From a checkpoint of a small transformer trained on Wikipedia.
Size: MLP 1728 SwiGLU, vocabulary 35868, 67.8M parameters.
Architecture: RMSNorm before each block, untied embeddings.
Training: a variant of Adam for these matrices, 4105 steps.
MLP neurons of a small language model. Each row is named by its layer, matrix (gate and up: input weights) and neuron, and shows model dimensions 0-169. Each number is 128 + 24 x the weight over its row's rms, rounded and kept within 0 to 255. Numbers have three digits each. A neuron's up and down rows have the sign that makes its largest values positive.
A block is one neuron, or neurons of one layer that tend to fire together. After each block is what it responds to, as a language model described it from the Wikipedia text at the highest values.

L2.gate920:133102167154167098106116098165133159129172110097141074129132181084092096125163147123138092139123074134127125126150144134138131131136092112144093151146122122138157145124112134138141130129161123155118107121130117122093111154152125130163124172132148112104156125109099115180128136141097149175181114133152144141133112124116175164138098118136124093132122113108120086140139152129143135106113098123092094100112109151097119103141132079173119154102144088113120097145117094133093117143174147167142113103143050122139098169
L2.up920:117107139136192118125144126176139129143140126098129138117088125106115160126118139092125136065119119135143092144109158095107156127118150147151116101173119149150154152148127105116119141104119123154161148145113160112106127093117105092125144142116072110102135100123171119123124116150127135131149149140129112164106075151103175116118142133088123117126130101108157132149140144105146105124101111152156080090110125129142108146117128149147134098115106117144049083126117146139123102139125138191135107134132157129128145105
L2.gate975:160120170108153165150117171136162113126177151124079133173131135131128119130141112127128131106150136119165128112173094122177128148132098149162155114111064140129115160136072133123120110114095153142135143151124125144117135156139149118125159169137134121145117122114131162107079154193123111127136093142153150133147100155133131120166081094139146095107098141122154150143177137182127105103112123081097098111116096135126136122151121102138120128119181094124111109095120100109158133153118170148153138092111114122132092130
L2.up975:130115143111134096122105147154140123111163151112135129140120134111134125169087130133142103105139098142123161135149146174141119120099178149134094107098153085163123119150126129109124127103149088117169112151092114140122109129178148107123106140136116123135120093134167099103105171104118144108124143085139147139094110110142149151143108122109129123083109115104099112109131154114157140154086151111157154111138109119106120125151142136161135138090111118151112146158132132084071127132180150124097153088136119174140133167
L2.gate1317:144095138073122123131158121145110113098165153109133131123074118108156073112148151078144096146144102117139130117133102140168158120137144093136105132168125134123137140128071120123139131103157116120124105143152105103130086156108127167110119138114126129117141173107151124114099157096104090160145110133105138123120098127166132111141111084147132132117097133140101146142175155135125134120099144120079115109138130106134160133126120097132154105095136139171102098139142135144128131187167160071150116124123141110114110142
L2.up1317:149105125144123134149146155142113134156141153112128121121113106148175174153129148112144129106082134149124169141162168132126142116141179117185138097127110140132138137196109147147132132155092114093140140139101144148172130130092150125101120116138114108203107119125129110107156135125094142086119145104116145168118120131139107128097134155101134110096126154140132153113140088144181114096174180140136147116128124118150085165136125123118126141123110168148136154125120142141161186111165116141168166144118146109159137102
L2.gate1670:109147168133155129144120172135096145119191125094115104138130105068147122180152144150142149119114117072131106108184106131120153103097099096110130153151161136152101155168102106129141123175116140150081116152134144117134149141086128112122128171113158143113140126118144133190160096136081121125111091104146088148105126124101123146160143127151132141144132130110159111140090123097106113117127147102058152140138114164169147088112170104137099088131116107194095084066125164139125152162088113113124113113146089114126117112
L2.up1670:138146144131136090116130099109127119085151125117098114093130158133175109111114139106113127140166139117075159128118158158112143120106126138144126072118119119115124113113136134120109103119126115119149123139142109130090083137106089120150139150137149097096132119141121114131122185099149126133148126158102122140143107129116178166096114103128080144101122134144119103154100117176122131102135127150124095178135159098112102129143105141181132151116137119135134117125136123148124102151134157180166130082126126153113160151
Responds to: Main verbs or participles right after a subject or "was", naming creation, release or occurrence, such as built, released, formed, took place, made.

L2.gate80:105131188088101105096141136137139160098108109082122122153119111158121108169130126116135121139121095114107109088097141120062127084125092124154138125104149101127105109124155128168101160120117113111118089212154144117160148135113146148144075129118132149124115105122145132132135109130090146162105131109086171115090153114134120170109132133125129115106105160095156139126106138084082164140129119076121078088112156100099142149104090164104151112137135142117150116101171128140148138155070138102182105131089105101125127099
L2.up80:136116115138120131108108117125145144170128082128120100094079094159121139156128116105123102159141100114101122131119135126128123129123119098127141129109140081156120089153152151130092163135097148105147118147155144129148119093136121158128091162127118144112145147140172154088144178138126132129165086111068163057103166131164124135091118138135139118107096195147127118111084131111122103152134097116121143105105174153109139166107135169067148147140131160149155106151137147161143149118104131118172106124144120118184128073
L2.gate312:131128116119128136121133130144171176122087142093114135136134108080144119134140121106132157109161135079130144109140126143109146105143142121155140109118112120165130122125096096160135185077114134120142080129091168117079135141140142134127122130149110115151118143155130172098158153117128121119166100133092136162082120123114131160112096109129126111159178144126123151109115126125107150121146120135112086121159159114135121137137129151133119130087131131122127121164183132078129123098129157143160120079127078143190121120
L2.up312:124089130087120093096130079179126076150125082107123069132161138147049135139146129130146170122109087077129124090126078134091102147148075152157091113109174117147139128126130098127133153129151149110113123134110121145118122137080144167089157183137133165113090126120114143160144096091168153098143141093121134121123143153131137104083130081137136157146128154095075092153156086139109147133164141130098135108128113113153133152107104128088109132147111185138107104101095125128118117126123106118148159137136169143138107119
L2.gate351:089125137099106134126118143142127102141115037106105119147128114140097166148082126149113155103127081146158118130154180101128135144125165081147129142117137111172123157137142114115115107148129136095127129149122118125129144167157111150149126119117125118080104108106149126156161113130108141107142154141114138139108118113125141118137161084161133181122147148148109139085113146130120157175129091146075113116156118110144167129105142147090150118125091140143135125110125153134128139124107098167099125098162141128136152062
L2.up351:122098134143165104134124117138135126187144105097135168117071101114125116121126079111091162106140110088133121103155115111113117142144117061092074126104163102129130125130115123107144111112141114128183126137091144118111121092131093145149157107138147139077123116100108128160153109142076136140148140120105174107114107135178126144114146119114141151149120150158059123101112160138193174181138121094105131110132100091146169168084139139091139161144112149160121134113138129118188112113140107128074113145117148149147151091
L2.gate928:127089127104154107130167118146177104134135058118134105141092122152107162104163130125121139129120106128110151124114053114133093116151144074188181106128088119119109113136113076149142109112126170123168107150180163113102170125139141168112160084122129137104156129125104142095165135124115119172135132105137170156110193159143124116129120122101148153131142121106132142084142155151133142146171084130111160114126083143104116127127133131122128154101102176132074095125152143108118135118127115138101125122144123153134119098
L2.up928:072132147104123125137139134119122124117124121129093131179091126153093111153111148172114143102103121170180162090146173152100157136143104123144137122109116112137130106114158114114131150142119120072127099156119153134149151080127140119115144094108137146127108107127113119134145171125076149091134106092142130151110121111129112173121132123139113140155169161107133116104118136160102121149104143066129141114105149097117108124124134091106156131126097127092129112108122168100185150102156130146129090118111151101129127157
Responds to: Middle or final word pieces completing multi-token proper names, mostly surnames in tables and sports or biography text, e.g. Hask-ell, Emm-ett, Mack-ey.

L6.gate728:121129172123136170105105135132147144124085157144131095160188144133164121103153121143112128118119139145133146123082127137106124100172173163198127140143145149144116119119141143126138162106119112132117144166121125112089105137137110151133124115103160099136084146142145084153111107095120158110091099148153137178088135157144145142090167141128135129115145138136169095132127125101115166168112117075095104161138113155127158152125104130132160146163104061131143127111132141082117122118125103125140147103123123103083141126
L6.up728:134136158116171122120154088120089125097151136151081126124144144165159110151146137120086132145123105144144151120124106136105145109125115148182154121120149160156129174128077136079145126114112117133122108129162067128120107164125116125103137133113145128138161094172109121109133150096137126137120140124128095136129122108157105132126110176106157115162099122160160128142128145150116104133146114120141148133099107152112212113119132163116108165129140087118124130126098140141130099138113160149126116100077120172112109123
Responds to: The first word of a new sentence or clause in biographical and historical prose, especially connectives like According (to), due (to), through, as, and pronouns He/She.

L4.gate73:131113091099136153143141099114155127092171110139134117109093095123116081196147138143149153118126132161157102138114148153130106118111122160124105073157131105141152145148176136168133138115118112158099130137130123086121125145165087180104142168109122148161125128146133136104151108168116203123132110159104125136131132145147147153154144123177082097148143125176146133100133160093106161119156120128108141122126122112101182130142093147161136138133097108116079125133126129151088117148125095180146118129110132143123097133
L4.up73:113135145108072161122135132129125076116137127147126047123103116118124117119135099140133145144118114109108133133147096125166108130149166125136157090169102120138138134185111126117116120114125117126155131102113130137140115092094071119117147152131110140134138139109157148109136142101125123141150104160115125113142140133134149090103128152119135154105162123130094131159134167143114118109103123150173124108106107133126104148144140185153133107136115152152181120063117096147151114089175136137120103120151126146179153111
L4.gate238:148124122099115125122118118105101165111143151164130124133127145103110112082094133163095082120120151164114114141116157120111145127138100143163100157119146102120144120137088175158136119124167174157144191123131109131105114115150146133107109119167136132124143139138134135111090095141164062124111131124149086099162099089102103133100142132150152119093091186117151129143132099139087125130149159113124104113109107119132159092137094132138113140133141134118145157122161134150103119114139156140133138128123116111148074123
L4.up238:117158134129122118094120065121145108087158130157076137155166099176113121101147124159161121105165137123135124095158181102151155129164153128141147138100077144148156103133107134144102108104114174165137134167121138137067119134177149127115143091113156096105151141126145141074112123163133139127140138116148154096110111106145176121083104141097146140091156173102104169128171171102098118133143163092156127110067101141124139139121154144084116102143158115124117140123091149099133144159136129142132106119147140125172095115
L4.gate398:133130165081129128096144136068114135170131132164111163132129102115089156122112130121106097128133120126109106100163109080144162131124117181150144137127150116125161102127128132135142069162137103147120150125059116120124159119103134131115125149117127074155102131195098150115116134185110169139144154167123068156109091116088103160152125128123152148131142132112153137112123140117101156121106148167126133139109112160153150154113139164173134174104123154136178155128120138136108133127102137164125098157097136138122157115
L4.up398:128110145118126126121135096123147182183179165110095062131146112085103133133143210124146110123108140163125164152108117115160124176129130117154156138111144169111138194153052114129118124104180118115138122139137169126100141107122146100137122128168140119154130127109118122138115149109148149116124097095152133151099077167140138126115134101156132108106169140135093111126132084160137149135123127160125127129074149154120118125128107119088099111126135128146120156099124122096120156144124133115131141126117121109160088128
L4.gate882:123113159129116115092107136116153128135165131116104114159107117160142103121128118168222161122138164153125126105140167174156137174109142084137101166105154142137123106101075100123126086118145116133131117100148102138133138115132110159129142175117149132128108133124132119094121085148131152054119091127147128119119098142111169142107131084120119131143118124125154176123128128146104148165115140124097117118131111131126166094159155130122113123103133118096106083120124125146102108137128146162111130097146114108131150099
L4.up882:108081109143088086126123130117122133123105098151153109120091129132142123167102131142094109148090128116143115139147136142103096160090125090145115112147104140162109120102144139134081121127141141109165107175160193170120172124169148106117115158120168094131113134146124143112177110110110167132132162100109078157150135118132140082138113152106143098123104109113149105154159120126091150157134095151143127145127112144110168120143117134122116122165135156115150140120112131085128095133140117107130144098156102126103154122
Responds to: Mainly "place" right after "took" in event narratives (the final took place, rehearsals took place), with weaker firing on "due" (to), "According" (to), and scattered mid-word pieces.

L4.gate240:117141094106109168142112147133177142147092139127164082148123142165133131153122131086121166156120154142091123151083120158093113122105090126135097145168127092132119117118136148123243151136105114135122137130143115131172168145114119116131094114121163139118127106118113097152152111131092094134145118143138135125130143118118120132146128150128164106086145126114166115133136109118094126160153142180080099128110085107100162163077125117117108130106138155081157193131108124143175092123093147132123105154124141109107144144
L4.up240:142131102164159139171113158147127117114155092127136145097100083137138117139121075121154141145139114126124094143106126145125145120128124142141083105149130143167137186079133099141155102123096088140132154096144130109119139137132109138129112119108138092132100144173134121147121119094134148134132145113130113154125135128100150129135111141110095120154140133087160088142130143120136160152144130154128099099162094096168093147165132106138129144133113102131128169129112092151090123085144124053124129143148156127123086206
L4.gate449:104123134107103110083124134134151140148095099110119091132093143125137100155126135109137140117140123126143144157120139132121130120129150099156091109166118136126149106133106114158104121108151166124136129112171140113124147152112154149143137119054097147095109136154093091075147117116129120110114116131124108160124155162131162072138103095115165147142135133140125129087144151172096131132129100128109096126148120193141113103104154116157130108138094138121139070146148135129115105157150180160130099113130101128157118150
L4.up449:128112111149105096075115191133121113106113140101119147126125126151116098169135103135129155110151147179140110108108115143152138101110117128149142107183107146107133173143085143109113144091129118125099167127156111097129144114174096138073151120105140137111175173139092079148117112097205144108121121117102101154140164130148106105067130035130116122121099169134134121114149136134108106159127094130124107151170106157146126159142166149120093148111092149124160107139103065149155149125142141124123155122098162127160105195
L4.gate662:135099154100086108125107092088125098164134098119146126141106087159133151117148141084133151139162110142117134150130132117154119106127110102151102091122151116123131135127124053103129100133187144053106124165160140143127144140086141145147105113081124106142119166114144147141164144097111156090128121152145119082101111157127089130109127118141165125127148158102156159087153100108135159117158112159059121125103121179186147100172121104112114183151121127156178134127139122140139093133133166136101113123085124115157128134
L4.up662:102122117140142089110126093207115078133133132073142116139092128122134143100115128123163179149144126161082131144106173138147120134147118166120143166159150158125143140116103101160125102117152132119130140115140159152113117150127166194153186138135114172094119148110144125126124124140156146127176104105155093097125104128129130124129163116137124089085140113087144132111133160150098110122137152125118108150167105075122116150118132143177125098093093150164114146140091137159090117140109141197109100118131155115126134150
L4.gate998:133133150133107133118132132116154062127135139105120103166119102139145133152112116074084135144150122145123126116140139169122146132158132101109151108118155148107120123119110096143155120076095153122130150123157127150099126134153164156120106147111145175094142139111099104130163168105128131098122142160130142125122145171188140128126106150131119162100123170104126133083132172125063183088144098116175161124129082088108130208120189085129153146143125172133128154142094102150162128098114121111137133087109121133120125116
L4.up998:145092148150090123130083148152135150094119099096163100123110159125109165153178091141058127156122102119109100133137167097135146143149105116113146105182099106102134077110155134095126148157119152109140117120136174156139162146108144160113076130088137102158120170154104145161139064123063163158141121152084201077136130139138130144104131124092106092099121129162147147153109106152125179123139114114135132099179142146107117132096152113128138125140076141120088137125134119131131188172144120145125170130182134126104132114
Responds to: Middle or final word-pieces inside multi-token proper names, mostly places, clubs and surnames in sports tables and lists, e.g. Dund-alk, Kidd-ermin-ster, Gourd-ou.

L6.gate1266:149179133089110109112118110104156139092089150115135128144128120127107138112126094117144124102156123119107097099134116118146117142175104096170102116156099120142133113123098180104103159127125161104128117144144108130131170122150152146126112092135119128100129183131109149092129133096095143138113117158155166140086163116142144166130092124152140144138136157167168137113115134122097137110095100179120139119082157140123150159118116118152168171150137139149133141110180105107117146132138154093137081139109094114108120132
L6.up1266:109101114107159112107117113125167136143124111115147110148154117163162142152147102103107164166111142098118104146143115155101141114133118138079112123112107111104131152109152076140125197069149138153131116161103139115172070151111156105113148111099168101111184114147106131122099089119079100110159155127122128157086147105113134103133109105170125154135125117130123177115149159124090102129111107136161085098113124110140121112156153137137157142145087148162115077146118123116131143144144114080137114134107129109139133092
Responds to: Final word piece of a person's surname, often rare or foreign, in lists, sports tables and cast credits, e.g. Aw-ad, Zoub-ir, Mous-avi.